Weights of a small GPT-style language model, trained from scratch on English Wikipedia: RMSNorm before each block.
MLP neurons of a small language model. Each row is named by its layer, matrix (gate and up: input weights) and neuron, and shows model dimensions 0-95. Each number is 50 + 12 x the weight over its row's rms, rounded and kept within 0 to 99. A neuron's up and down rows have the sign that makes its largest values positive.
After each neuron's rows, "fires on" lists the tokens most often at its 100 highest values on Wikipedia text that the model never trained on.

L5.gate740:63 66 82 46 40 49 34 43 43 53 42 45 61 61 47 79 44 45 60 62 30 60 78 34 74 40 25 63 38 59 62 46 31 41 47 47 51 46 32 43 48 34 41 81 56 58 62 43 38 46 53 33 32 51 67 47 37 47 37 66 53 56 61 46 40 46 52 48 75 43 46 65 54 57 54 44 46 42 49 37 46 35 47 57 47 21 34 58 56 38 44 38 73 49 41 49
L5.up740:62 61 26 64 57 58 58 62 54 46 43 48 55 56 49 66 52 44 46 67 36 51 60 48 38 56 39 53 61 58 45 54 65 33 49 66 40 66 40 73 48 36 36 50 57 47 40 52 34 18 36 41 61 56 67 56 62 45 60 62 54 37 44 57 49 58 32 51 47 56 52 60 72 53 54 56 45 59 62 54 50 70 45 41 42 33 39 45 59 37 53 45 49 51 78 57
fires on: "in ", "–", ":", ": ", "per ", "u "

L4.gate1:40 21 72 52 50 56 59 53 76 44 55 53 55 51 47 31 57 31 73 54 38 42 65 44 46 58 36 53 45 56 41 43 39 64 51 44 40 40 33 31 39 64 50 53 59 41 51 61 54 26 32 42 54 63 48 60 42 64 39 41 37 55 49 44 63 58 57 51 55 53 54 45 36 48 49 53 54 59 79 48 60 58 45 56 71 50 55 48 35 39 49 49 39 54 62 44
L4.up1:42 48 53 56 34 20 45 60 59 33 55 45 67 43 72 58 50 49 61 40 51 64 40 35 41 53 49 76 36 61 52 54 82 44 63 74 50 32 62 48 59 55 69 34 60 27 56 60 48 61 69 66 45 20 57 39 56 49 41 60 55 49 58 59 42 57 40 44 38 53 67 48 56 39 41 52 73 53 59 32 24 42 56 53 63 56 60 46 69 42 59 44 45 57 59 28
fires on: "ess", "id", "umb", "ay", "est"

L9.gate139:43 49 29 54 37 48 29 32 62 49 42 54 39 46 65 54 45 56 55 57 66 40 16 49 55 45 43 34 47 43 60 45 62 61 34 73 36 22 35 56 48 58 28 56 32 75 50 67 41 69 35 41 49 29 63 49 42 43 41 45 46 60 40 42 46 36 43 38 50 34 72 47 59 50 34 62 44 63 62 67 50 40 42 56 46 56 46 34 66 51 39 54 59 54 43 51
L9.up139:44 62 54 51 22 61 49 77 54 31 58 57 52 67 30 44 45 44 43 56 58 33 52 36 54 51 44 47 31 48 62 49 38 46 60 47 53 47 55 42 69 62 38 67 50 39 55 51 65 58 37 66 36 46 32 44 61 57 56 54 50 35 78 49 40 67 33 43 49 77 62 44 44 50 40 31 67 36 25 57 67 59 47 26 50 57 44 33 56 42 62 67 38 61 59 42
fires on: "un", "2", "3", "5", "0"

L10.gate668:66 61 49 48 63 24 59 48 37 32 41 48 30 42 44 42 54 64 52 40 44 60 65 66 30 45 70 36 56 26 78 48 49 59 60 29 25 48 43 52 56 41 62 41 44 51 71 45 32 45 54 51 50 52 40 36 43 56 56 57 48 75 47 58 62 38 45 38 52 57 52 53 64 59 29 44 56 40 58 76 57 56 72 50 36 54 51 54 37 43 62 67 56 49 54 42
L10.up668:45 57 41 48 58 41 37 38 71 54 48 31 50 36 61 56 52 53 74 37 55 46 49 74 39 52 47 32 63 46 50 68 78 33 41 42 50 36 60 54 71 45 64 50 46 49 47 53 34 64 66 30 45 47 49 53 48 47 56 42 41 59 41 48 59 60 49 40 63 50 44 41 59 51 34 56 62 65 59 41 47 41 45 26 58 67 44 44 47 31 53 61 50 66 45 66
fires on: "o", "No", "no", "ro"

L4.gate101:34 42 42 47 54 52 56 45 30 43 45 36 47 52 65 41 50 26 38 75 55 45 62 55 52 56 59 63 43 64 62 45 23 61 55 70 45 52 40 44 63 61 47 37 42 58 44 48 43 47 54 54 45 64 53 54 62 66 46 49 80 49 71 56 31 41 50 55 41 18 46 59 76 46 49 61 62 76 37 53 48 53 54 20 34 52 61 42 72 44 47 51 31 54 36 53
L4.up101:60 48 54 37 51 28 50 59 57 38 47 48 42 48 56 41 47 51 33 32 46 29 39 44 54 52 54 76 52 07 42 47 67 28 58 39 53 59 41 42 28 48 42 62 44 71 50 59 54 57 60 48 69 62 23 48 62 62 35 53 64 49 36 22 41 32 49 51 38 37 50 54 44 40 74 47 70 49 42 47 39 36 39 46 57 42 46 25 16 26 26 42 50 56 68 51
fires on: "-", "n", "t", "ersh", "est ", "als"

L5.gate238:61 61 37 24 55 58 50 53 43 60 56 65 66 49 36 60 34 27 43 54 39 53 37 57 44 30 63 37 68 60 61 51 43 81 57 51 39 63 44 74 52 55 39 39 61 48 48 61 41 51 50 51 51 39 43 51 55 32 83 36 56 50 42 45 46 13 52 49 57 55 51 60 70 54 45 34 45 47 80 45 45 47 55 52 52 59 52 52 37 51 52 49 57 38 35 43
L5.up238:46 43 58 66 55 38 53 51 65 41 40 63 46 54 39 46 24 54 36 42 59 63 25 40 47 52 64 43 69 51 53 41 31 52 50 51 66 66 42 67 52 41 28 52 67 39 43 51 48 33 34 58 63 53 45 42 35 30 73 35 52 26 59 56 52 28 44 41 61 61 54 45 57 51 36 64 31 41 34 48 80 65 54 61 54 74 59 64 41 47 36 53 50 43 30 32
fires on: "en", "end", "ment", "ight", "ing", "et"

L3.gate230:34 74 30 47 47 54 65 39 38 39 60 61 37 58 40 56 49 57 64 48 56 33 76 62 43 51 29 33 54 62 59 56 72 85 51 42 45 34 44 51 41 23 40 56 59 57 38 56 47 48 67 56 42 43 52 66 59 36 53 45 24 50 60 72 56 37 81 42 43 28 51 53 52 67 52 51 57 58 56 53 59 44 58 37 59 38 66 56 64 43 56 57 41 41 58 45
L3.up230:54 65 42 53 52 43 46 58 47 46 45 61 52 50 41 45 39 43 50 46 42 63 42 43 61 80 29 53 58 57 59 46 77 53 50 50 71 53 52 40 63 45 61 44 48 43 50 58 52 33 42 69 54 55 61 69 36 45 57 42 57 69 51 23 45 43 35 66 79 42 68 72 36 43 51 32 52 72 45 45 56 57 51 49 70 58 58 54 62 47 58 55 42 63 51 64
fires on: ": ", "child", "famil", "= ", "eas", "ild"

L3.gate1008:62 69 36 60 74 11 55 44 35 56 44 49 42 45 69 32 29 39 39 56 51 65 35 41 53 61 44 45 36 66 46 42 39 56 41 50 26 32 70 47 51 63 62 56 45 74 54 59 84 43 53 69 53 58 42 56 47 54 62 41 64 58 38 41 54 43 47 55 36 41 57 40 19 59 41 47 62 38 55 57 58 52 32 51 67 73 53 49 37 75 44 49 41 60 46 54
L3.up1008:55 69 33 52 61 49 67 36 42 46 46 44 51 53 41 43 38 69 45 54 33 55 29 20 63 48 32 49 39 48 43 34 81 61 55 54 40 47 54 44 51 31 55 81 84 50 54 57 37 41 59 51 62 52 29 63 35 55 71 53 48 39 54 47 63 54 51 46 58 50 64 31 45 42 67 64 55 52 67 67 64 61 45 55 51 53 40 50 56 66 54 22 49 47 53 51
fires on: "Me", "me", "One ", "ing ", "Wi"

L4.gate925:66 62 31 34 52 38 30 33 47 23 56 59 42 59 33 45 89 46 48 41 66 67 67 71 52 13 58 31 60 45 62 53 47 43 51 31 39 53 60 39 31 53 39 31 52 46 53 63 34 46 48 23 45 49 37 52 56 55 67 42 43 47 43 54 59 47 57 56 51 25 40 42 57 51 47 33 61 32 25 54 57 57 64 25 53 44 51 62 42 25 64 52 36 46 51 39
L4.up925:38 67 56 51 60 54 39 78 47 79 41 68 67 67 63 50 57 32 65 57 49 52 68 51 61 65 61 47 35 56 50 52 58 47 58 38 45 42 82 54 80 38 49 52 63 41 58 41 51 51 54 58 42 34 48 43 49 33 49 47 42 66 62 43 54 45 51 55 35 27 39 51 67 50 43 27 54 85 38 48 48 43 62 50 44 52 69 53 54 65 52 60 53 33 47 69
fires on: "on", "o", "a", "om", "ro", "ol"

L9.gate898:56 37 40 51 57 61 39 51 54 54 75 38 56 47 63 69 52 58 58 52 75 68 38 64 54 52 38 38 48 47 30 47 30 45 47 57 48 35 69 72 50 55 54 67 65 36 55 47 55 55 47 45 38 40 38 56 33 44 59 60 43 52 37 35 54 55 64 63 49 54 40 44 41 61 43 63 51 48 48 51 49 51 65 50 59 48 45 25 30 56 45 61 70 54 35 36
L9.up898:59 47 29 47 49 57 54 45 55 50 63 27 82 89 48 52 64 53 55 43 56 67 44 52 55 52 46 45 29 48 36 53 54 64 40 52 40 55 43 61 39 31 51 76 47 36 51 45 62 59 53 39 42 35 34 37 54 35 64 58 45 56 38 35 61 61 51 57 46 53 40 49 38 70 48 54 71 69 60 40 47 34 98 53 61 60 42 60 45 35 33 57 31 67 35 26
fires on: "Y", "Ch", "Fin", "Pol", "ch"

L3.gate901:40 57 49 52 44 57 51 43 52 49 48 58 38 55 42 00 57 56 68 43 38 43 51 51 36 73 50 42 59 44 67 57 39 42 59 59 65 33 41 53 51 52 71 45 52 40 45 60 67 48 60 57 56 75 38 47 45 43 49 28 50 61 59 59 73 42 37 77 43 51 81 52 63 42 48 43 35 49 32 42 66 57 45 65 67 50 51 59 65 42 53 41 42 50 68 43
L3.up901:36 64 53 50 56 68 43 54 60 44 46 34 59 56 46 44 70 67 64 45 33 42 61 33 55 48 45 54 21 26 56 72 55 52 38 42 39 56 46 47 65 73 38 60 54 53 52 49 61 47 58 33 53 50 38 54 49 26 58 61 32 63 46 59 56 58 73 27 67 57 56 46 38 29 54 72 52 77 27 32 37 62 53 20 41 63 38 47 78 71 63 65 37 57 37 42
fires on: "first ", "est ", "most ", "second ", "only ", "best "

L4.gate912:45 55 58 45 43 50 21 63 71 55 46 64 52 60 51 71 50 46 54 63 44 57 37 74 34 42 42 28 39 28 45 43 56 48 35 43 50 50 58 27 25 68 28 42 43 50 63 34 45 65 55 26 46 48 34 53 63 60 69 41 60 50 61 44 47 50 47 41 32 51 36 35 50 51 47 34 52 55 47 46 54 20 37 14 48 42 61 53 44 47 60 57 66 59 40 54
L4.up912:58 47 45 49 52 55 48 46 65 56 71 54 39 57 51 50 51 77 46 89 56 49 35 62 43 51 56 63 38 64 36 37 50 61 43 48 45 64 38 59 16 51 70 62 64 53 22 56 71 45 44 55 31 68 37 57 55 35 55 50 52 47 43 44 58 67 37 36 55 41 30 67 55 53 69 45 52 56 54 43 47 45 41 43 55 47 54 35 41 62 55 59 42 47 61 59
fires on: "im", "'", "and", "pol", "by"

L3.gate974:50 42 40 54 46 45 77 52 29 53 34 47 36 68 53 53 30 18 51 42 58 36 50 35 42 57 48 55 66 62 53 61 51 45 24 65 44 34 46 41 68 50 51 32 49 35 48 49 49 57 40 42 79 48 53 26 67 45 58 53 58 42 41 59 42 35 37 43 51 38 35 43 46 51 56 52 43 61 59 29 43 48 35 51 61 56 52 54 34 36 46 52 50 63 56 40
L3.up974:60 47 51 61 50 59 83 58 57 56 22 27 22 88 50 61 55 39 52 44 56 60 47 60 44 47 44 49 68 66 62 62 51 52 56 46 62 28 66 44 44 48 64 56 47 49 65 46 45 44 40 53 48 48 62 48 61 40 60 47 44 48 57 73 35 40 77 40 38 59 58 40 70 68 67 47 58 48 48 50 50 58 60 58 54 65 48 59 58 44 52 55 65 30 55 35
fires on: "ant", "war", "ent ", "anti", "un"

L10.gate713:60 50 28 44 56 49 37 52 39 50 65 63 69 47 64 51 39 54 56 53 56 63 53 54 77 50 45 19 32 74 45 34 51 45 48 42 24 55 31 44 50 53 39 74 43 40 70 43 71 60 43 61 41 55 44 35 53 53 44 39 44 22 42 25 69 54 51 42 45 44 51 70 52 61 44 42 57 49 49 61 28 65 64 39 65 34 69 53 44 68 50 48 48 53 46 44
L10.up713:42 65 48 42 51 62 44 33 53 60 64 49 51 45 57 56 48 56 24 52 64 66 47 75 50 57 35 37 48 36 45 52 35 47 48 29 41 54 63 52 62 51 50 55 54 59 64 51 46 67 53 40 55 48 47 51 64 42 64 45 65 43 65 27 49 46 53 66 56 63 47 88 76 43 58 57 57 65 36 31 47 73 72 34 67 52 41 73 47 40 29 49 43 63 50 44
fires on: "\n", "C", "tw", "Ch", "ch"

L10.gate1072:41 42 42 46 65 64 77 44 64 49 50 68 40 44 37 57 47 37 19 60 58 49 39 53 39 58 48 48 73 54 66 47 44 57 49 53 42 51 50 25 51 67 20 36 40 62 47 59 38 31 38 64 45 61 48 38 51 54 42 46 45 61 47 57 60 64 30 56 41 43 58 45 59 47 37 60 63 49 40 54 62 32 54 44 18 46 53 48 73 37 62 39 59 50 45 48
L10.up1072:51 46 65 63 45 56 22 35 37 50 56 46 48 70 40 40 48 53 59 47 75 48 32 45 52 45 50 67 51 63 56 42 46 63 48 78 33 39 70 79 39 68 55 24 43 53 49 36 24 33 47 60 45 41 43 53 67 67 55 30 49 50 37 57 58 52 42 55 42 38 56 55 54 36 46 49 51 69 44 36 45 38 37 54 23 54 55 43 63 43 46 60 39 62 52 40
fires on: "-", "well ", ",", ", ", "("

L3.gate843:33 54 29 53 59 30 73 30 49 48 36 73 54 62 38 47 45 46 53 60 48 39 63 50 41 37 43 35 38 25 58 25 49 53 57 33 69 33 40 59 45 61 35 44 56 49 42 51 54 71 53 67 56 26 29 62 53 42 47 39 39 47 35 41 47 48 41 70 53 51 45 55 28 48 62 69 53 32 58 37 39 72 44 53 75 46 62 36 34 59 64 45 52 37 43 44
L3.up843:31 43 32 55 80 38 42 57 54 39 47 56 43 37 66 94 42 55 32 49 38 38 36 35 45 48 52 63 57 43 44 46 42 63 48 33 48 40 61 36 50 45 29 81 53 29 45 64 39 59 47 34 42 35 40 42 52 55 51 46 55 61 55 46 43 38 53 27 63 48 56 69 53 31 40 38 58 27 45 68 48 49 59 93 54 58 51 21 56 46 48 41 56 55 51 35
fires on: "si", "s", "d", "w", "g", "ing "

L3.gate567:61 77 65 56 40 62 37 70 24 82 53 26 29 58 44 40 47 62 54 48 63 31 62 48 41 40 51 58 52 59 62 68 40 30 52 52 58 63 43 56 58 35 51 67 51 43 56 39 78 21 51 46 48 35 52 62 26 43 38 64 25 59 42 46 56 44 32 56 66 43 53 42 41 50 38 50 27 59 59 33 53 34 51 59 58 59 54 48 48 58 53 37 55 56 49 56
L3.up567:55 56 64 46 34 55 37 65 62 17 37 62 43 56 36 56 56 43 23 69 44 40 47 19 52 43 50 60 46 58 53 39 59 29 45 54 63 45 45 52 62 42 37 40 24 47 29 61 36 41 51 28 41 51 64 32 56 64 44 59 52 38 52 35 39 40 53 54 60 33 70 70 69 30 55 50 44 50 58 41 39 48 46 53 53 74 55 36 79 55 42 53 43 52 69 43
fires on: "–", "-", "to ", "– ", ": ", "- "

L4.gate616:58 39 40 53 25 56 53 82 69 54 57 54 45 68 58 57 32 36 78 56 40 65 40 44 15 67 63 57 44 62 67 48 42 47 59 52 47 19 53 55 43 52 25 56 65 80 50 50 52 54 40 66 46 52 42 53 54 49 35 73 48 50 57 56 46 65 40 52 28 46 58 54 48 42 56 56 52 62 58 43 32 32 80 61 70 57 54 42 63 36 54 63 62 44 63 44
L4.up616:52 44 45 49 68 42 39 49 41 67 50 45 48 35 54 72 50 50 34 49 42 54 65 47 42 55 54 41 80 33 53 56 50 68 70 56 46 43 68 42 64 42 54 53 32 53 36 70 56 56 54 61 58 48 38 38 50 53 34 60 50 44 44 56 45 41 56 56 40 46 50 55 41 70 41 33 45 59 35 64 32 38 37 72 38 52 33 42 49 61 44 39 54 38 40 65
fires on: "el", "ay", "it", "n", "ever"

L5.gate621:30 45 63 66 72 62 65 59 63 59 69 49 53 67 55 78 57 55 48 48 41 47 28 51 45 57 53 52 72 54 57 47 47 62 73 42 48 57 33 70 62 46 46 32 60 78 63 47 39 43 45 55 37 51 27 44 39 29 66 53 67 58 54 41 61 33 56 52 51 57 41 58 52 47 52 55 43 24 35 29 32 28 45 62 62 63 58 48 65 65 64 37 43 35 37 41
L5.up621:42 43 76 30 48 54 48 49 41 49 39 54 49 41 61 53 37 42 59 14 54 37 42 29 60 51 40 41 23 64 60 65 54 50 67 62 49 61 49 65 84 46 35 53 46 38 27 44 57 59 47 47 30 69 59 42 36 57 47 65 42 44 49 47 30 59 57 24 55 49 50 38 53 45 54 51 63 49 46 70 47 51 51 59 35 49 75 61 24 46 58 59 48 51 52 57
fires on: "e", "-", "oper", "ed", "am", "od"

L5.gate1177:40 47 58 65 56 48 53 47 48 61 61 52 64 61 44 63 57 47 77 39 48 61 46 67 47 59 35 56 53 48 66 64 58 53 69 51 52 51 58 51 31 42 38 52 40 45 39 40 52 44 38 45 47 48 54 44 67 29 38 47 41 54 56 45 42 72 28 33 49 53 69 45 57 47 44 50 48 38 44 53 78 58 44 50 38 52 54 51 55 42 57 73 47 49 55 65
L5.up1177:31 45 45 67 54 48 55 48 42 45 46 40 51 64 65 48 36 56 43 51 47 63 50 50 39 56 35 56 43 45 46 59 57 47 56 60 63 60 60 49 55 50 26 55 53 51 63 41 54 41 62 73 49 58 60 57 69 43 46 64 43 66 53 51 47 71 37 56 48 61 74 49 58 44 47 63 50 63 40 56 64 44 46 44 24 68 61 40 51 40 46 74 53 66 56 63
fires on: "while ", ", ", "though ", "when ", "While ", "When "

L9.gate440:62 46 46 46 60 62 52 65 54 44 35 65 62 58 40 51 51 66 61 62 57 42 35 67 38 59 40 34 51 43 61 65 34 47 53 56 55 68 55 44 55 57 60 57 48 45 47 45 65 44 18 34 46 40 66 58 78 53 50 57 51 53 47 42 40 46 30 62 22 60 60 66 65 31 51 73 47 66 44 62 64 23 54 41 36 36 51 53 44 49 44 60 48 74 44 40
L9.up440:48 34 69 66 69 48 71 55 52 66 43 55 47 72 44 41 58 55 49 26 51 47 49 28 46 40 40 11 60 55 61 60 59 62 49 23 65 64 39 53 51 62 50 31 47 44 56 44 57 52 19 64 50 50 50 48 68 55 42 38 47 42 53 40 29 62 69 76 51 32 56 74 34 33 80 63 44 60 34 50 59 50 66 65 42 28 48 46 54 54 41 52 17 68 39 40
fires on: "-", "and ", "–", ", "

L5.gate1014:54 35 54 56 30 36 68 49 49 55 38 52 54 45 52 54 40 40 58 40 42 52 43 61 52 53 24 43 57 51 59 74 56 49 53 67 43 55 57 37 65 48 61 56 58 53 24 45 59 62 59 50 72 49 46 60 53 63 79 60 44 64 60 53 71 54 44 55 86 70 22 60 30 60 32 46 62 51 51 34 43 55 47 54 66 57 51 37 38 40 54 49 54 28 55 62
L5.up1014:50 41 48 48 55 49 59 50 45 55 44 43 35 51 58 59 40 42 64 51 79 69 44 54 51 72 60 52 43 44 61 62 56 53 56 47 66 46 75 61 54 61 38 35 52 52 45 78 34 53 53 40 56 52 51 55 36 62 70 50 53 45 41 57 35 42 44 34 69 73 51 62 45 56 65 43 72 44 54 47 59 40 42 56 38 30 46 53 50 54 47 58 67 65 59 76
fires on: "For", "eb", "ay", "ch", "Comm", "v"

L5.gate91:18 59 53 35 59 46 59 28 57 63 60 37 50 60 36 59 39 55 60 57 44 58 22 69 53 47 57 40 48 65 61 60 43 50 37 45 41 55 32 45 62 43 58 51 47 46 42 35 46 42 41 77 53 64 55 51 61 52 56 39 46 46 65 55 50 68 50 48 55 54 83 61 71 52 41 77 35 44 55 48 50 30 68 29 58 49 63 39 65 26 60 60 49 55 67 59
L5.up91:28 37 30 62 67 60 42 53 57 54 31 50 48 80 38 29 53 45 52 21 55 30 46 64 56 54 79 39 37 68 54 36 54 47 57 70 54 46 46 56 47 49 49 52 44 46 42 42 29 47 25 62 76 53 49 65 55 57 47 57 52 58 70 41 56 65 53 47 50 48 58 66 58 60 63 56 53 43 27 45 51 51 60 51 27 46 38 38 58 32 49 63 45 56 59 40
fires on: ", ", "ro", "though "

L4.gate419:44 37 62 43 38 66 54 63 52 38 62 51 64 32 38 47 51 37 52 56 52 51 44 54 53 46 75 48 41 66 50 51 47 68 47 33 56 48 41 34 46 44 62 42 66 46 54 34 32 47 43 47 56 58 46 44 65 67 62 55 53 40 76 64 38 63 39 30 47 48 63 47 57 51 54 42 46 59 46 50 71 67 34 50 53 32 50 50 55 48 28 68 61 42 37 62
L4.up419:64 36 49 43 39 54 38 53 62 65 60 63 63 65 42 51 56 45 43 65 65 63 35 59 40 32 66 41 64 51 51 64 42 67 54 35 38 47 72 38 52 51 58 51 38 63 46 35 37 47 30 35 71 44 57 40 59 56 52 53 53 45 58 53 49 50 62 61 30 60 46 41 56 50 39 49 43 51 50 27 66 34 42 43 48 55 44 55 46 61 36 35 39 46 39 53
fires on: "m", "r", "anta ", "p", "ri", "0 "

L7.gate572:55 56 50 44 50 30 45 51 46 66 42 45 44 62 49 55 46 45 62 51 63 59 30 60 42 49 62 63 62 57 65 49 75 24 46 46 48 73 56 52 34 48 52 68 44 47 67 53 62 28 56 49 44 45 38 55 49 45 62 48 44 44 64 49 55 63 53 63 43 63 53 44 47 56 42 75 35 46 38 45 81 70 40 45 47 58 33 52 45 54 60 57 68 41 56 50
L7.up572:56 49 45 36 48 53 54 60 52 51 57 47 45 76 50 45 52 46 47 15 50 57 58 39 37 37 60 70 43 39 47 48 42 47 54 74 47 45 65 51 56 56 42 33 63 41 46 42 51 07 16 59 65 22 48 58 53 43 32 72 55 39 73 44 40 45 49 48 27 38 69 52 39 44 51 60 32 81 11 43 40 61 44 51 54 37 51 32 43 57 70 48 31 49 60 64
fires on: ", ", "\""

L3.gate395:32 73 49 64 59 61 57 39 53 48 51 33 54 47 62 52 69 52 54 49 49 44 57 57 42 71 50 50 65 40 51 52 54 43 56 46 55 38 28 53 33 74 46 45 62 36 64 53 58 45 59 39 64 51 48 65 46 33 66 46 40 77 59 66 29 54 64 42 51 69 64 23 58 72 68 44 46 54 50 61 85 62 54 43 44 52 31 52 91 68 62 58 53 60 69 63
L3.up395:30 60 47 39 57 41 54 64 39 50 51 53 49 73 60 45 61 55 67 55 43 53 47 51 65 50 76 58 48 41 59 51 41 60 52 42 39 39 36 43 38 64 28 61 31 52 54 44 64 74 31 34 39 61 61 36 48 62 42 55 46 68 57 38 42 38 44 47 48 67 68 39 64 41 55 43 51 66 25 23 60 40 43 52 55 45 33 51 75 63 41 60 42 41 52 43
fires on: "first ", "main ", "only ", "aining ", "est ", "most "

L7.gate639:41 60 59 54 65 52 44 58 54 48 76 58 46 55 53 39 46 45 73 50 46 44 32 43 49 38 54 47 52 42 53 57 57 62 56 31 33 51 33 44 38 67 53 51 60 49 43 74 39 34 43 66 64 43 49 30 52 26 61 53 46 51 53 47 42 57 43 49 62 43 69 42 46 64 62 34 40 67 51 55 70 68 37 53 59 51 68 46 57 49 41 51 54 39 56 72
L7.up639:51 52 53 48 58 35 47 57 44 52 76 57 49 52 49 43 45 65 51 47 54 30 63 35 52 66 54 71 48 57 25 54 42 63 52 57 54 58 46 42 63 55 42 59 52 48 51 46 44 56 39 45 33 51 78 67 37 46 52 36 42 47 45 55 44 23 30 72 43 52 38 59 31 40 50 43 52 35 57 43 19 59 37 76 55 25 42 44 75 60 78 46 51 38 66 30
fires on: "with ", "of ", "record", "on "

L10.gate27:51 53 50 64 65 36 48 50 46 46 52 53 46 49 49 43 67 46 49 58 27 48 56 56 62 52 42 43 51 56 48 45 52 49 62 55 48 51 44 35 52 51 50 36 43 50 60 40 53 23 27 38 45 37 34 38 63 39 53 49 42 60 49 45 49 65 39 64 36 76 47 43 41 55 56 57 47 45 77 66 52 52 65 43 47 52 65 58 50 39 14 34 46 55 28 29
L10.up27:64 60 47 54 43 39 64 68 43 44 57 49 40 50 55 59 35 57 44 38 44 71 25 59 37 67 64 40 58 46 58 47 28 70 38 37 55 54 41 28 51 42 76 57 63 29 33 43 38 66 51 44 47 33 53 65 32 60 50 29 58 44 50 44 36 54 70 47 51 52 65 59 58 57 49 36 30 59 59 71 39 37 38 37 71 44 69 47 54 28 55 41 46 54 61 32
fires on: "of ", "in ", "ing ", "ed "

L7.gate1128:44 64 44 54 33 46 52 31 78 58 35 61 45 54 65 48 46 53 53 42 42 39 33 54 53 41 53 23 26 57 38 49 67 52 19 52 56 49 16 43 43 43 15 31 43 41 27 31 47 59 47 46 54 40 52 66 52 55 57 41 57 55 51 69 34 44 54 44 66 50 49 51 51 53 51 57 48 38 51 42 49 43 40 25 49 44 44 52 68 46 50 58 68 67 34 28
L7.up1128:65 32 35 42 52 44 47 30 53 58 64 66 67 50 62 37 63 42 65 68 49 49 34 75 64 40 44 19 61 38 40 70 39 60 68 55 38 52 58 56 48 56 66 40 60 50 41 49 51 60 30 06 59 64 53 55 63 43 51 22 56 54 41 56 58 63 51 55 48 36 39 51 40 61 49 50 57 59 51 41 40 37 31 42 52 41 35 33 40 75 59 62 49 48 52 51
fires on: "'", "r"

L3.gate115:47 60 65 55 74 51 40 56 52 32 53 33 41 45 49 46 63 64 29 30 64 62 38 51 54 21 45 38 46 44 58 68 33 37 58 34 41 37 43 57 49 74 53 73 49 55 76 54 47 52 60 38 29 38 46 54 65 44 61 44 65 49 51 63 46 38 54 57 54 49 35 39 50 51 49 51 45 35 50 53 57 40 40 49 52 63 60 39 64 59 56 30 55 59 48 38
L3.up115:43 50 53 60 47 58 64 48 31 40 27 67 35 83 63 46 47 34 47 41 46 40 49 39 66 23 40 39 59 54 56 67 73 57 61 44 65 31 42 70 66 50 47 35 44 57 74 50 59 53 54 46 45 44 65 59 42 55 46 70 42 47 50 65 45 40 18 50 46 44 39 45 59 75 31 83 75 62 62 38 51 56 49 43 35 46 54 52 62 69 57 59 60 55 32 57
fires on: "ings", "music", "ing", "ts ", "position ", "act "

L4.gate491:47 45 52 62 56 44 37 33 52 53 59 72 60 43 56 54 52 72 48 50 44 33 43 59 52 43 55 49 72 45 80 51 41 49 68 32 68 62 36 66 55 56 75 52 59 63 50 62 69 45 54 64 30 38 55 35 44 64 77 32 55 53 39 49 62 32 84 33 58 66 59 53 39 45 41 39 20 56 51 59 39 38 57 39 59 57 62 59 61 39 67 29 60 56 47 58
L4.up491:60 43 62 44 42 45 52 53 54 41 46 46 52 57 78 29 52 49 55 43 59 46 57 43 44 59 69 40 45 65 46 50 46 54 28 43 39 54 36 49 70 48 61 56 54 56 35 58 30 69 57 39 27 62 43 49 37 43 40 42 63 39 59 31 43 42 68 64 36 59 46 48 43 55 54 45 60 41 52 34 72 33 38 48 36 48 41 68 59 52 60 45 74 38 82 56
fires on: "im", "ed", "e", "ti", "od"

L5.gate729:51 48 49 28 44 30 43 52 35 44 57 59 49 39 35 48 46 51 51 42 54 58 11 60 46 30 56 55 45 19 57 45 61 48 69 41 35 45 44 46 49 69 50 58 58 55 77 40 43 73 56 61 72 40 54 39 51 44 46 65 42 44 54 48 48 50 35 57 54 45 38 65 40 67 32 48 61 40 63 53 80 72 50 66 67 55 68 52 50 77 23 40 43 54 48 23
L5.up729:39 30 51 59 51 45 48 41 49 55 48 68 45 58 49 44 41 49 46 40 42 63 35 40 51 45 46 55 40 29 60 43 51 49 54 47 50 56 42 54 69 29 30 51 81 45 64 68 38 63 39 42 46 57 32 58 77 60 55 50 66 48 52 52 64 42 43 49 68 45 51 46 61 63 57 64 74 70 56 79 75 61 65 72 51 65 55 44 48 63 65 53 47 37 27 26
fires on: "ing", "ing ", "ack "